python train.py --n_head=6 --head_dim=64 --d_mlp=1536 --norm_place="pre" --rope_fraction=1.0 --attn_scale=0.125 --init="uniform" --lr=0.0106 --lr_head=0.00707 --decay_fraction=1.0 --batch_tokens=32768 --steps=8423
MLP neurons of a small language model. Each row is named by its layer, matrix (up: input weights; down: output weights) and neuron, and shows model dimensions 160-287. Each number is 500 + 25 x the weight over its row's rms, rounded and kept within 0 to 999. Numbers have three digits each.
After each neuron's rows, "fires after" lists the tokens most often just before its 100 highest values on Wikipedia text that the model never trained on; "fires before" lists the tokens most often just after its 100 highest values on Wikipedia text that the model never trained on. A number after a token or word is its count.

L9.up1333:417484499490477519504521515482494475473488501461503500491529459522454554495481482501463520514476470459498557516480514483512496485521508529489498494521516473496516473533482498473507481501513497491503517493534485526459539481499508519481536500475519491504497479495522517498508540503494474492548479525497524491508477511499465460476470476511481520526516494532511457475532554494479519523517
L9.down1333:472521491531496549480471479494509471486512499504546501502481506466478480446508511521525462492502523505542488513481461516503454487493513524518490476489483509504507485512533526534523491510526506473512498457445543549515461491503513522462478483491499468500484514451474480510496518507512466562543495482507472518513522501485532483545462449509468477504535432499521513521490479506495496483490
fires after: " |" 97
fires before: "|" 84, "\n" 8

L7.up1043:555513507486481468505508525454530501473497540501528542494521474472488492478503528482502513485530520516511515508536471544457514497516500517477522469478525481519521439506503482530544531514493519485513489498543485515520485516534459515502518503516511480488505479517484530501516478546482487490511505520537538483500465540469491484492529493496512475514510489503500490471494477536524518488483
L7.down1043:497520511476462488501509466493475528454476552511508433516510516469520483465503533486531474487495488508508531497447489485480567536538518494501504538516535505520521463462508455476475503510518475509533492506458499496488524461507539505496515539488478473505524478517514480509506438503476504458503532454522524491489553513535517499475506525477545534481494476494476534523506481525514527465527
fires after: "\n" 37, "|" 35, " October" 4
fires before: " |" 36, ":" 26

L7.up144:524537522493445473498529504549463538502490506519513468492483539492481510455468468512488535502536479498541461453490504529511491492520463447486488497523456477459491500501462454479500529553525505506522478488473510527509551503485476508535502483513496513505483490514483469541499468498512474490465512473478520496481446494522522516487457457462534558512511534514522540485543483475490446525506
L7.down144:499482489480482509492539516511452506480477527496496456463419515476517550547507484487507532537529506478531503540480532508511506503450470467497540501487514491536483512492520486533485520498491453458507482443473448484487507461519490469519530516504506508474491505510494493515505454476486505475491522481478505536513524517494472535532464481508529502495494500490520535512504485488494512481477
fires after: "," 64, "." 6, " United" 4
fires before: "." 24, "\n" 22, ")" 8, "," 8, " (" 6, ";" 5

L5.up422:481510472508534520534462469450530455485499511536507511493502526482481436474514499481459440492503487443452537541501523493512536526499518519512546512514486521504480503463520463498517506476473501488502535466512476512508485511490528553443506510483518448507520505496530441464537521542500492526441503543482498517494515497460483500471467535445505546479463498514477504472456499568483532448499
L5.down422:506476496512515483485493533489529483508518500491519509514536463458523545517462533505474485531485516518534487551528532527518506511521505465502578504478487489513456472498518496481485459525491544428507515518472511467529486518524509505483489496522494466517494499481498512517442525477500503506450462517477479470548483509539494512501504465496511544464508478524513502550486483470453516492448
fires after: " |" 64, " of" 4, " 0" 4
fires before: " |" 71

L2.up1312:486476480505475456546540513508506532489480501482487449516506477502523548472470495518512525525478509495493501471521486535501441485512490492466516525504546496494535490507476463501571527489530507530511547489489482520474534497532485470534514472545503502480485475561496505525530442519494534456511502475478488451476495511505498468451453467507507510479518484479522479491482488503486497537510
L2.down1312:480525512465537532505531470519493487488478483503514515496501495552467526472553468486496514464528523500500508522511517503522534498488460509507459517517468484494499513486482506507469498520490534492459511460465493516498479500469486488485477502482501570535491482489473505526510497546511482468542490491439525533490515516529470503545523507491488489482510487481501503492520472497514496515521
fires after: "." 51
fires before: "\n" 75, "-" 4

L7.up841:524476540500473512484476514487479502497513485452519456517495501512512490500443488502482514517507460457513447521500501520509508523480477503494491524465503473521535511521477506539465515498501487537509497497513480454465500476490485547495469517539496485481519499504499486471465492499524542471468524531484473467472466477479526478486460509542472443537493516444508475520495483509471484480497
L7.down841:523506495480558503470498499505522495512523422489486492490523526467498493516480457497479521495471478471502569485460516513524476494513485432511503557508486499490488507501497490511540512507499484517505525498528498451516534470485477508532468517455470451464506497480488497485539500473555458485500497519523478498541544482497536520471498506503533482503502482494534493508557479508520538477531
fires after: " |" 62, "|" 12
fires before: " |" 62, " team" 4

L9.up1496:485504526508533513503503515518483517476460485500516519486521461501496479493513512514526500473501487503475523445504489492482531496444493502511456475494529489485498507479470451486497500510510521479522485520532458509496520457514502465509507520488476533545510521503519487537551490535492515491519525510490570445529464493467490503511504507528495500470471493464505487511505513520497512516461
L9.down1496:491491497501498534486494463495527492473502544479504461496477523492501527499467474521517499492486482503491480505534534440493501505470538517477519496542486509471517555499484530485465493488502523556510455494500495480544508475477524542476528473500490454542541496477497450518495529447524540475474488493509502507533518487504483488500475523481484506470507449485500492486535435478519509491454
fires after: "\n" 86
fires before: "|" 39, "-" 13, "The" 5, "==" 4, "\n" 4

L5.up343:473514467497484515508441483522530506499479500517525512541485505492524506520456506534542511485515514485542490542514510500507521503487464431492471478501526511462479467547493469492474510455457521512526467516492502495531526511539475519506512479544515501519488497511518520425500507524481515476501487520507501450487474511511469463487548493498497545487491477523491495529444485493490504504537
L5.down343:475493448534488518509461478537501482519513498528487504483512509489497509500507505500533491509487510437547518496479478536540558494533453525496488495516495497532513518520484509459464512472518484514537499472513496499476484483482505528511506498496514487493522499521503512510447477445515502481492492479447498519492510534500492508497528531487519493523546526530488501489543472479467537480463
fires after: "." 43, "==" 24, "===" 7, "\"." 6, ".\"" 4
fires before: "\n" 57, "==" 13, " and" 6, " ==" 5

L2.up41:484520507475516478492529511537503546527521529544536508454519548440515491510478479484545506502515521535521479512514499474520505489526487454513516494539559509516458491489495470510472526486504449473513528509513482517515512509512503495469513475479432520521471499547493459510477500493488475479452531534465516507469498507513521486493501489471502541507510505561533513493516491540525512503491
L2.down41:503495524504507533458508488484508520541480468463498451507495505486502482524446447540480507503511505536528498527445490467490493487523501501467487494526504486498486470490489502539502531530515526508503478525542492466482482487482469537527455536514471508497500451516504519468538522485496529504511542499511496496517480474460524488528505504516545518502531544517492498502550461495495455467496
fires after: ":" 36, ";" 7, " ===" 6, "===" 5
fires before: "\n" 35, "-" 30, " " 13

L5.up1122:481492503527454522489490487514515535534459525501509538471551474476472472540493497461483495511478500509482494524504468510507497522473487484501480487463499491475497495546509529475477473558530477484475483518513526528495497461511484504490488502503536469467481538511516511470477478456477486492458524497514530475478539508513496501517495515483497540519494519526466470484492510511529479489495
L5.down1122:544493510543498510519497460469506524512456463523473513588511535535466486519512491522482538466492481466500532507525484515466488515499460522464505481478543522518506475469523512486486494515471473498506489473495507503509493520493534519467497513480507478495512550521492490537536510494500477510535523508501501539522517519498523520527496506461504501499480514468532551485500507513497494459490
fires after: " |" 43, "\n" 20, " All" 7, ";" 4, " /" 4
fires before: "\n" 23, "|" 19, "=" 18

L7.up677:470484475505492523514527544520500499452495542482478496487532513467525524527500530457447494467497489510495491505510528533486460534485471505482475478488528547515555500468450469506483535490508465464473475487511494499438508473502490496487480510538485538537514485507492494487492487531471498493539577517527475502514513535526485456495472487491474478480499503497456523525549475515478489477484
L7.down677:537493524508516475488494496491497503495537465489578522480488466478503484472515540493487472509519510487494532550509504485488498486542506489521512500494508536518442474566471478503510510511512497482484437528500496513528520490484561538529482535497497548533524503518490492497473521528499509527554497508542489468503490467521505547465565508528470499496499493502539519505459445479504463521474
fires after: " |" 43, " " 14, " Records" 6, ";" 4
fires before: " |" 36, "\n" 28, "." 5, " " 4

L9.up1282:466489514501493483494559565487563486480516459485485505467519483543488538501496484501480486539499485499550449492545489533524527443484520514502492476486483490506497531458497524528510502518502529508480491529455480477491501480517471557503450511534493531518504467507480493499561499527458517511500461532467510480462480513508496519496515520545495516508537550508510535494493526514499507534493
L9.down1282:462527497500477517529474451466524502508497495502431465499511535481515555482452484536469501499526508517515468505479494482488478538466523507495509538514531481503494546478536487531494507482469550496492508469519486489455474483471518490513486468535466456508513482508472492514483487474523502484479525502499493514510494503482524510470494500466527453504543469512471502458517524499487522510503
fires after: "\n" 63, " |" 6, ")" 5, "s" 4
fires before: "|" 47, "\n" 11, "-" 9, " Pos" 5, " Sheet" 4

L5.up220:485518503494508486498459519434494500518477524494541530469512495507533525512504505475527467519508523486521511483513510501528493522492471528493527482477566515493481537467508526528535466511504524461536504510462533515496515525472499511509499478492470461479512517519520496525525480479468480520515515502498507409511519488521485551533503451527497504519531539505477519502473505510480524561460
L5.down220:490515458478512518489504472456519529507496510500523470508500515500502531501508515479459516492530476496478525480542503504499509510435494494552514459495525477505485511480509536533460493520493492474502499508477543498477538494496498461514470433516496484481508484508526520529523500517557479502509519547444498473494523456516477473504493559513511524490501538507511519504494478539522519539470
fires after: " |" 69, " (" 8
fires before: " |" 61, "born" 7, " as" 5, " loan" 4

L7.up1483:511530484462486472509517486503449465489474504535474509566484497516544470492480563516480504521542495493460479497499524499500511534503514468573519509554500511481518480512494457521492515536532499533483510562510572521462504472457482522496523508509493484505553476520489487474477471484455531494458485509508500475499475567508501467498488532523496550530503504504521559441509492499479548494512
L7.down1483:473480502503563459464479473491526501466499524490481552477529482519515462521468467488466508514519480477509504470534460475474503499500485528512566529483442523528519552470504514521521502521522482479499512509497514543489462478514540507481524493546496473508530526461500509505503451469475506506482527518522499533499493537477525555499547458511466487539478498508471499460456502474477526487527
fires after: "\n" 37, "|" 16, " 2" 8, " 3" 7, " 4" 6, " |" 5
fires before: " 4" 31, " 5" 19, " |" 12, " 3" 11, "." 9, " 3." 5

L5.up677:527530491438513509505484498458513487536488459553519497491479530497442466501499452532498524519479532493501473503513531489460494502494482450516518492476527519486501443513492456467483510495514521488471516485486501529511537531475525479507495503518532546514488487506479510537476518505467511490498483486485475508519518445514543523510498502532520473481509495534502538505510532492488480476475
L5.down677:487485497524494508522480454497492482474533506510506494497464469520500502519499484507545516502484458529518486517484533529515479506472551517460533504497533541461516562517540513532524481493519509463490525511466516460516474494504519522474496519505484499519557479509528511502524517520456489504478496503505485504502528471497496517509506450544470528496527510450502477458475531501496550478467
fires after: "==" 48, " ==" 21, "===" 14, " ===" 10
fires before: "\n" 34, "-" 21, "The" 9, "===" 4

L7.up43:481531476506489488498510527491444510498493473473538466498522533473521495515506512500493466453481526495475519527485500512491536492505523493514455504482507490464494549509481476473477517514527491468495524521516446537501535503521501499519517441510524492467471498521543508479460474484481503529478538524503533530501538535524537527477476484482507526500502519531502496495550473509500470516481
L7.down43:474495486536459451469471483475480474466485479511480465482483521545522483505522513477536489518491524458496525490471520506528515481505524565477509476418486499512499501497588518541488485502507488496531506493488517515521490507462515510522488507493522494527461460519553531488498492480509515521491475516485533469551519486456536500495428505505494483463487438462526509522539486491546468508473
fires after: " |" 56, "\n" 17, "|" 8, " the" 5
fires before: " |" 63, " -" 17

L5.up491:519513462478498483493505523504482461533494512484504448467516532505469504485504472535481462505487481506527491505528493528447485523471498484521433506524479499516495498521522533487465498460474489499492500477548529488501475496481529492463505483528526476448471520486526473492520478475506505524484526486498496515478526493504550485462501536552498549488507536522464518514497537490477467491517
L5.down491:473488524509472515509510506540499540551520488452536505498463534468491513509476508542556495509530501533513554507451472493520522489513496476466532479505544497498479541510517501482490508516493529535512510532448511488502484523486483490492530522455457470505504518528491484508477470489492478473483488495515450476521544512489546503491502498520497520473521502474486496488523512484429540537476
fires after: "\n" 24, " Result" 7, "|---|---|---|" 6, "|---|" 6, " All" 6, "|---|---|" 5
fires before: "\n" 44, "---|---|---|---|" 10, " Ref" 5

L9.up16:490533544459481495489527515473510516501478514482484493499460493504495494467518461503490517490506505458526461493485517508515490493516493471515458465481474550513500503484504472458503536496518485472460526500488495463505479493493514526430492528482508514499526491514518480490490491495489462475526515517532510495476494471498524490507484479489521498510548480426471538481524466489484510469513
L9.down16:493509462516493495498515518499529468493499460491552463495508533530517520515486462515505516527487498530474474493529470465508454480516493503496435531485516538501492541483516532496483512521512564534504501482472515475497550522501479507539503455475507471485453509526508560541456511517492470506506480477563549486535516484506501437520555537497468535471499501499477485493503499478484530511484
fires after: " |" 63, "|" 8
fires before: " |" 69

L7.up208:489529515488510486493470504511519509486496461572489479523582520502478493484474492479501473494517537536513519485527484527521493525524495488503493515518485513509527494531456440493479491477491494494505509481515457483515516490468547500479493509511463481499501519469481497518497507512479456519475471483462536523513545519511513540462503558492511527509490519502493515542484497521484535439514
L7.down208:518480487498558510499528492488512506523528531470509528501455480505519464478494492511546520528503547538477482549535451475503497494477501507518534511483461535509490498542524551516550518464501494520495488510478495442540512430518493495519470499488484491494467445485457523487513519446500496526499485552513542457529473515498525474501513508538478515520462493539494449502462459489508485543496
fires after: " |" 27, " " 26, ";" 7, ")" 4, " X" 4
fires before: "\n" 28, " |" 19, "th" 8, ";" 8, " " 8, " X" 4

L7.up880:476516541487465497493506492487500495450461543504483512528499526509490490470462522474493485510530562510543476510511520500503493491503500506512528497560448509494477466499512505535488518494525502527520512492496543455490537484487476497499482505525496531494527549486510490503480493511484475510522497476506502543485496459522522509535503533490484541517506501538539494481581492506474455496539
L7.down880:496489503494489553497494499511469491501480530514486500485490494484503524520468495463532514504480474464488555470511513497450497531530506480495459527491483502516453505511535519496526515448513473500521470461516454479500464514513526491482514529546503466501485517505501517512496464495492509460517461470505475491490544503457504534511508481491485500491472510533478472528500455484526506510517
fires after: "." 60, "," 9, " et" 5
fires before: "." 83, "\n" 6

L5.up232:512531493488495506522504470474509529509500504517513502532525521493495525509560550469461506500514508482504517477527499519531479528519472497523507491545517544516479508518490502504537514565497489402546549511512519515539501478522499511500505533490534434478524519506502456480514469496463536497534531477492525507475463496446488490487489504480458487491457491492490493517477515485478470502494
L5.down232:498544510472480485514483474524524494533473537516503502482559481528501496489494522506490455492487464516482513467500508507537512476473480464465542490503510515468519516488521504492513514482494488479546495519511522477490495510497474462509479525493498492506533502489549505503534497525499479459512532537510472483488507542463500516494521493514485488461510500561487516515479489505497479496509
fires after: " Men" 33, " Women" 21, " People" 7, " women" 6, "All" 4
fires before: "s" 77, "," 4

L9.up105:495521489481514500503565532485497510479470497514497505486511545492462526499492476530457473475456458483510489508507496554508531437509520496555489446470502484492498488546499510504490520516509512493536535499531516514519484469487491532495510513494504477478525536552522488497516473515462507485482495489514522488514540455469545476479492559507513483540486577503470522535471472518499476522496
L9.down105:468497481455458482487531575480509460437492484492494475536506459504500471475500494506525513485486555515450491478494507521513515476514493555526528504486520486520508486507494530501489522510503515510525533496517452531490494520536503489500513475454483474536524465513542449471472492466474514481534495498533466490499538479493509469520498480481479435481484478482538522516521523545509540476507
fires after: " |" 78, "|" 11, "s" 4
fires before: " |" 94

L2.up1383:500531488503460505559510497448504494474490521498494529522489464516502498455508451499490474531524523495498497503484487510465534528480482506477460484493454450515543493526479496518469528494479526526527472472470538466474550509527519516492529508484514504522511500507488483513498480508521513470543484478494513524491456498458514504506514508523502530488466502493493493538510468489461536490515
L2.down1383:500519469484515499509510462480526508468531493505449496550483511523476494481487506487498534476476486479515503521513495496505540479518503500504523498514508492464489538516470520508503412493504513543531477518490527488509519440511500481527491529492501499506497542486527505486486475464484452497463539486505478459496521487499466530522497512533503497480444514488542518467474518496455503487522
fires after: " a" 24, "|" 13, " A" 11, "\n" 6, " No" 6
fires before: " of" 27, " |" 16, "s" 12, ":" 8, " length" 4

L5.up1526:465433492502505513500516479503532546523521494509506540503488473467477465481495491494505450483506524502507449485578542483505527507510490484488489517490509504489460493457530497514507465527511498493478503530539466480512513494520504471508494490515500494500500505495490477539552489490470537468506491504496484504539505504519500532496520529497534506546479482558530504477514495523487509490517
L5.down1526:479475492470463506508494476523458460478491495539528535547485499491525499446484501494515523498476502485487485512520478485504524485517509516492500485505539500449469483507498458508486460505502515445480461486487458506535509499517482545500531511486487548521500523506543469472509490492505489485542504482520504476505441520474533460548548493481517504481485480494491493510486542481494538482510
fires after: " |" 67, "---|---|---|---|" 13
fires before: "|" 77, "\n" 12

L7.up635:531502510497502477593517493453500511457487481450475473488492507462448522487531527523476499470520465501537510454517505480506450526513495493481507492485489503509561490511515505473464543516500502478539520460503482503515504527486488570483561529489525512472506537486495479501459512464540474503457537487529545505552490473490469482466460522488496504516484532471485473523500490540493485527505
L7.down635:467510487526496473499512545504477501490481507502485560477507488464412497488521475465499488487477495459483522486512470506549467457494501511528467503485486520470514497470521533465509477510510525487523479503524494490463506525444454523486504502501526487476476554533495485501516450492538477478491511506547487501550507510530541477533494480524482476510513536479515517473513544481497492502443
fires after: " |" 34, "(" 11, "|" 5, ";" 4
fires before: " |" 34, ")" 14, "(" 7, ";" 6

L2.up517:468455484538538516535490484500497507524497505476503484522504507511508502500490503480488526510486501448527497522560523508491458536505512498509489501539509481497553478503484485520473496453497520483500508486511477531495509527546470477470473464532499470482521482525485484478493492461506455499490511476477480521469450510491488486503490517489514478500468472515480514475452492537465497523523
L2.down517:476488491500501525490500462479565501490565473532526504490485571492481477532514503515481523473497505479549457543527510498511520489474470504499507511522485473511544497470516475474498483484507481529464504539490481510478509492484473520488499473482513464490473471494518499485494480488496495518544538527496519533503503510518504525502463448505565519520521495516513525491450477543470465506458
fires after: "." 84, "\"." 5
fires before: "\n" 96

L7.up1202:480497475479469520498473528509496443524528512526463492498514501469495495524485497476488491505540497496487494510489478533518513517574502527465521517500525503478468503487503482472519535435500505533557506474503502494477479506496510483518513506483477468514497481464466496514472509528517538478480485502465539499523516511490528503514535527484504518484512463495530516492499458469465495455494
L7.down1202:530498511517487467498487488486494444464531491492517552494519489519485519530491561488501513516496513483537492514497503436459486523510551513486503445482510469507457464518483506573530492510491495528441499523455527491523500531496489499477537508501465496496496516484523468474468486473490485480485491486493516507511508480477467493517489496548486533565478439493491505474476490476510494513519
fires after: " |" 100
fires before: "|" 71, " |" 15, "|---|" 5

L7.up471:540465528529534489531518461435524495499492532519525501499505511531509520502467525504480505503474517505484476497550528570559464512511500482490455492508501441483495475513490511489480524481485491480490516471498509445430493477525516537491496452501460496493490477427516492530487482534505526516501525524505561501510478473486518474527490540536515505498473529510460485485493452504507495534524
L7.down471:493527518507521477486522505491497526546478551512504505522524491486497515504472447546484507456459478510475514527495499474475500523481523486521476542538516508513496502499501484498508516457548455488462537533530542479521516532538500478496481510496481476526460526477468434487515534489541485502500490494522514463511532513500526525483558478512500520516497501483550508496498507466507475512517
fires after: " |" 57, "(" 8
fires before: " |" 44, ")" 8

L9.up364:494491497488491491487522495443524525462516498507484480513531539487511481500505430515507475480482502487500538469507501515525474515463489546499488448507503509529518504485470471502516488491465467490550502527472485518523483468446529526481518517484480533522534491485515467445493466533496490507492524517515495492491491482468503477463447522532529522469470483525538532468479502498528449515500
L9.down364:500485503485501489480509491514539502513501478494515494497543545486499535522486520532498509538452477505451544480530473487510528477484507440513490502470492524525468497489477466497496499470506476495512515513494439515550510479529508476504546489510461476516462505522500526475538531537533490508519489480499482517485507470543517494457532518538485517442453510495518492479482486522540486519500
fires after: " |" 48, " a" 7, "," 6
fires before: "'" 47, "th" 6, "–11" 5, "–9" 5

L7.up1331:503462487490514478504469508467500471513528531511516507484530520506474500482460478556478473495523498486487498503488492514494502496527481524521495533509467515496521469493525475502505490508471479508488533495487478489483496494497463555475524472464528526519493576458501527470519492511484523546512481522494496470532536532484460511493460539468493497475501462495490513461461518567497476485532
L7.down1331:466544496515489534501507489495500497481482498466508494496500466516499492530559468490536493555510502489488517514500514508501501503536459519522507543476493513501507487483552468495465471501473445529481530478473489497491484457491504493492487492499463508452544481488461491521519463489473444486506457507499472531453464459503539515512475491540476494462503493469511530501486511497485536536510
fires after: " |" 53, "," 8, " when" 6, " he" 5, " +" 5
fires before: " |" 61

L2.up696:527470476532496468488534501485500507492498497489504501497510509525489521514469468515481504478521481533502504479501501491486496554504495469483494519485498534501499488522485472507521460485434501518518488474491485476530489502478518537510505495574513468518481555526496502464481496537476490514518526499483488526476454532518531497510517539524505506535528468487490495487532504495517475527522
L2.down696:499517478473507514493475516521472498561489494508494499493486489496477493443541544492510496508518504555505488490496527518547510494492523521505544517527508512534484485490507532470476472478507494505483524505477469496518498502531477438472499515441561477474482476508512502504492551495514489460467505500512473479510492485491489515494472525502507496491512525510505482512498531497516487505497
fires after: "." 68, ":" 4
fires before: " |" 44, " m" 8, " (" 5

L7.up1249:526566509511463481477452502508493509547473430471484500511525520465468488502496520495510481526529532495478459489519508507470493495475526521498493521499500485532578495512501539440549459510513464506524523502518494481551555493470549499531523532515529491481525546476521535476503474485439471527522502515462494502533546527488504514516478515523498508512523477543535518454468535487514481507478
L7.down1249:493513516499530495483474494493494541549439502489512474489454536500456512482442468482468516473512469535512503530503488457468507531514525470521514546497503469511499515517476516516534489517503469502537519499463537501505505499494517469517469486511492513458524500449514502463452541437488487491509506546475492483531486514518503498516458479462467488487497530446447484518485496467499488489472
fires after: " |" 67, " can" 5, " to" 4
fires before: " |" 67

L7.up177:516527486495531535526512515482515492463480492473479531484519513511520528500506494491495523498495438468512489492506555481528468482529512471537497544493510552530517499506442493504533514481500537488509480543547482502525504450507469490500540515497464501460505486426520494494497479494536531516534509513555453465510508491553473473482489520506482574485491526530506472494474534517487478536537
L7.down177:478488530503511493507514534469512542498454501481531501514510553526505504532486499563515486493497478437532517456480532532496464469458509504513492478499529528514563514476496518530477524530503538511530497505453505517521533492531546460485544463479509512484498511486483525509469477502563488530487533557506489463498505531567490486508462509513511527489597494515477504525498534540531464471534
fires after: " |" 27, " /" 26, "\n" 9, " +" 6, "Original" 4
fires before: "\n" 45, " |" 7, "." 7, ":" 5, " +" 4

L5.up1396:471522496496494464475508497468542492486497543515495474498501539482513509446496519531509505485521525501465492487501481463540512523520503494509504517514477495515530514538455452508480535439502482474526494528491529471519504503463538544521511505453483474517467522527483441506480535477442497519520504522524487525579480486492469516496496464486509526487486518514520560446510498480490501514514
L5.down1396:495471460515523536492471518473537549480544475510485516502487481480525476509539514486469492528514494468503514482451467501496502453472495511527536463526537560511511470535503515508481523521545541459516478490515506510525503534517497503510478466528540528476529533484519497477511471498521486513455513458467498497533545495511515486482539522489490515481499530516490494535523539521499520533498
fires after: " =" 50, "." 26, "\n" 10
fires before: "\n" 82

L5.up876:507507512496513524525504519467529473494516502488480479508507507487465524484508482451465468525483507477486451475496510514502520441467442477530512512485498473487537516548484478510487529480536475455523495509549468518510480523529479522519514483516546472476527523524526469492489555490511515526491519470486476528485481457497498481519513501480509502484437511523496533519461542523527490503490
L5.down876:482458523470502487521476542515511483473528497480476490454506520493537504488503497513476483479456527543506521494497523568466525479457511505528494491508513482501506461483455486528463500506495462492497482483513494534484458474488473527537505473489504492508516504472519465494502511487499479499520527510496516450540481495552512535465502503512460490531474494516492483500495563515494515522534
fires after: " |" 60, "(" 8, " No" 7
fires before: " |" 67, ")" 8

L9.up1432:491517497517504455532525500475482508477460527474499490538523503525495511463530556537451493489507489489478501424515509500479497537536530518495523466542495473487500492453481490499498516551517484470500457527532548553504498484471512512509475477451486476518547490496503488505498495503536538483494516501522468501487510522475532463529478514522516546530516450490520550483506527510474486502476
L9.down1432:468568471481523474496508549523510513498491539470492561495535446481495458527494514513485483505490488543555497484487483463500507537486526477471522476487501489487491524513470486522491477533506478448478502500454526502516482454534522522494515491508532498483473511499498510537481490516508476507485475496476484542496470487471487466491494496486501560529496469469500504471515483507499507516489
fires after: "\n" 36, "|" 23, " 3" 6
fires before: "." 26, " 4" 18, " 5" 13

L5.up504:476483491482492539501497502498520495469517496493503528524509539467472508464439487436504509486502472510488526509494520494521494484489510463534477491491472475491490509496459485526477482529482541448474540536492532528532461452509510515547499517557539482509508535522526471484526458452491507525456479503492494512455507490539482507505481476517506538517521509502502468504505483512521488492537
L5.down504:474479479476483475456519503500463487465512471488489534497474499533499503486517506494492467524522531504501496498461444499528524499508542489548549495489496493500500505490500559521543461540473490482432474468498491506499486493499540507556485525539489517481491526522496498470462472444493547507509534512453476485485514491492509500522516498443482537495546475457508500459532494502507522496508
fires after: " |" 75, "\n" 16
fires before: " |" 69, " Rochdale" 9, "." 8

L7.up850:472517500520495521487472455495501536515510508460538510520448470548510488565486484518493503556538511476512483468490513521538506471507501478505499492514564494512473475505481519524498526499488505489481498506465512489529497496534518512483472495517485483494521475490511521519520555531476507464476504467499500444522572487525480529503487549445479495493496460511492496497475509549510493467506
L7.down850:521506488484531546553488531480478480497496501506511502528506507477480562475469551463461493521496498506477543518496471517484514490529526512495465533502499495512539525530488480475480498479485495475536510490534491489510495491556471527480507535539488523534459500503475506508465452504512489516531507544484527561512440473465495485510510484506501506471511507487514545519495486444469516563525
fires after: " |" 58, " 1" 7, ";" 6
fires before: " |" 43, " 0" 4, ";" 4

L5.up925:503515555488501485508514508476511492453492487516483525533501488526501504507519459488521508492513486430474496515516473519498515499493487475505454479448484492513512494518541498472497519509498532469521495479566522500525508517508477490505540489516455538496541502490544501482479489475506474490506490545533534484524507479504489469481479539517477497519475520477475485464513538539460478505520
L5.down925:513526469471490502502508522545483473525469520460527437469528506523525494471475507490482484500482468507521451494478485484477549486453523495488495496492465444489512479525524517564518530501514516479515487541498468548498503467501506467504507516488490485499511481459473540523523492523453483491529490572477502465509486497472487497503504544546501511502467512536514502452497492517535509475487
fires after: " |" 38, "|" 14, " chart" 4, "-" 4, " Nominated" 4
fires before: " |" 57

L7.up187:497499440516473491548483494506539446504566519472514544485510542524511521489479475488500523475494481516490476518520532455511492460503478560527453483543483509504536460522487496478482492498494499487479566521489501486475512481481552510481483542505471500490521540484498471510516512477491508522507507511499524471502479528483465518528486464476493497460513499492502504510474562532537543504508
L7.down187:484477506526486496507507521517478524499503503504490499492515517555494478478489503566486511527502524456487517510489481520543499476492441504481532453456534480488520517482473496496528509546509506543506501491516459498501471474528487492503495489475499532487469531479521526547493478448474495476539486522521513497501499511504552502551460479486512502483500458494471527483489503489493464492485
fires after: " |" 88
fires before: " |" 75, "R" 10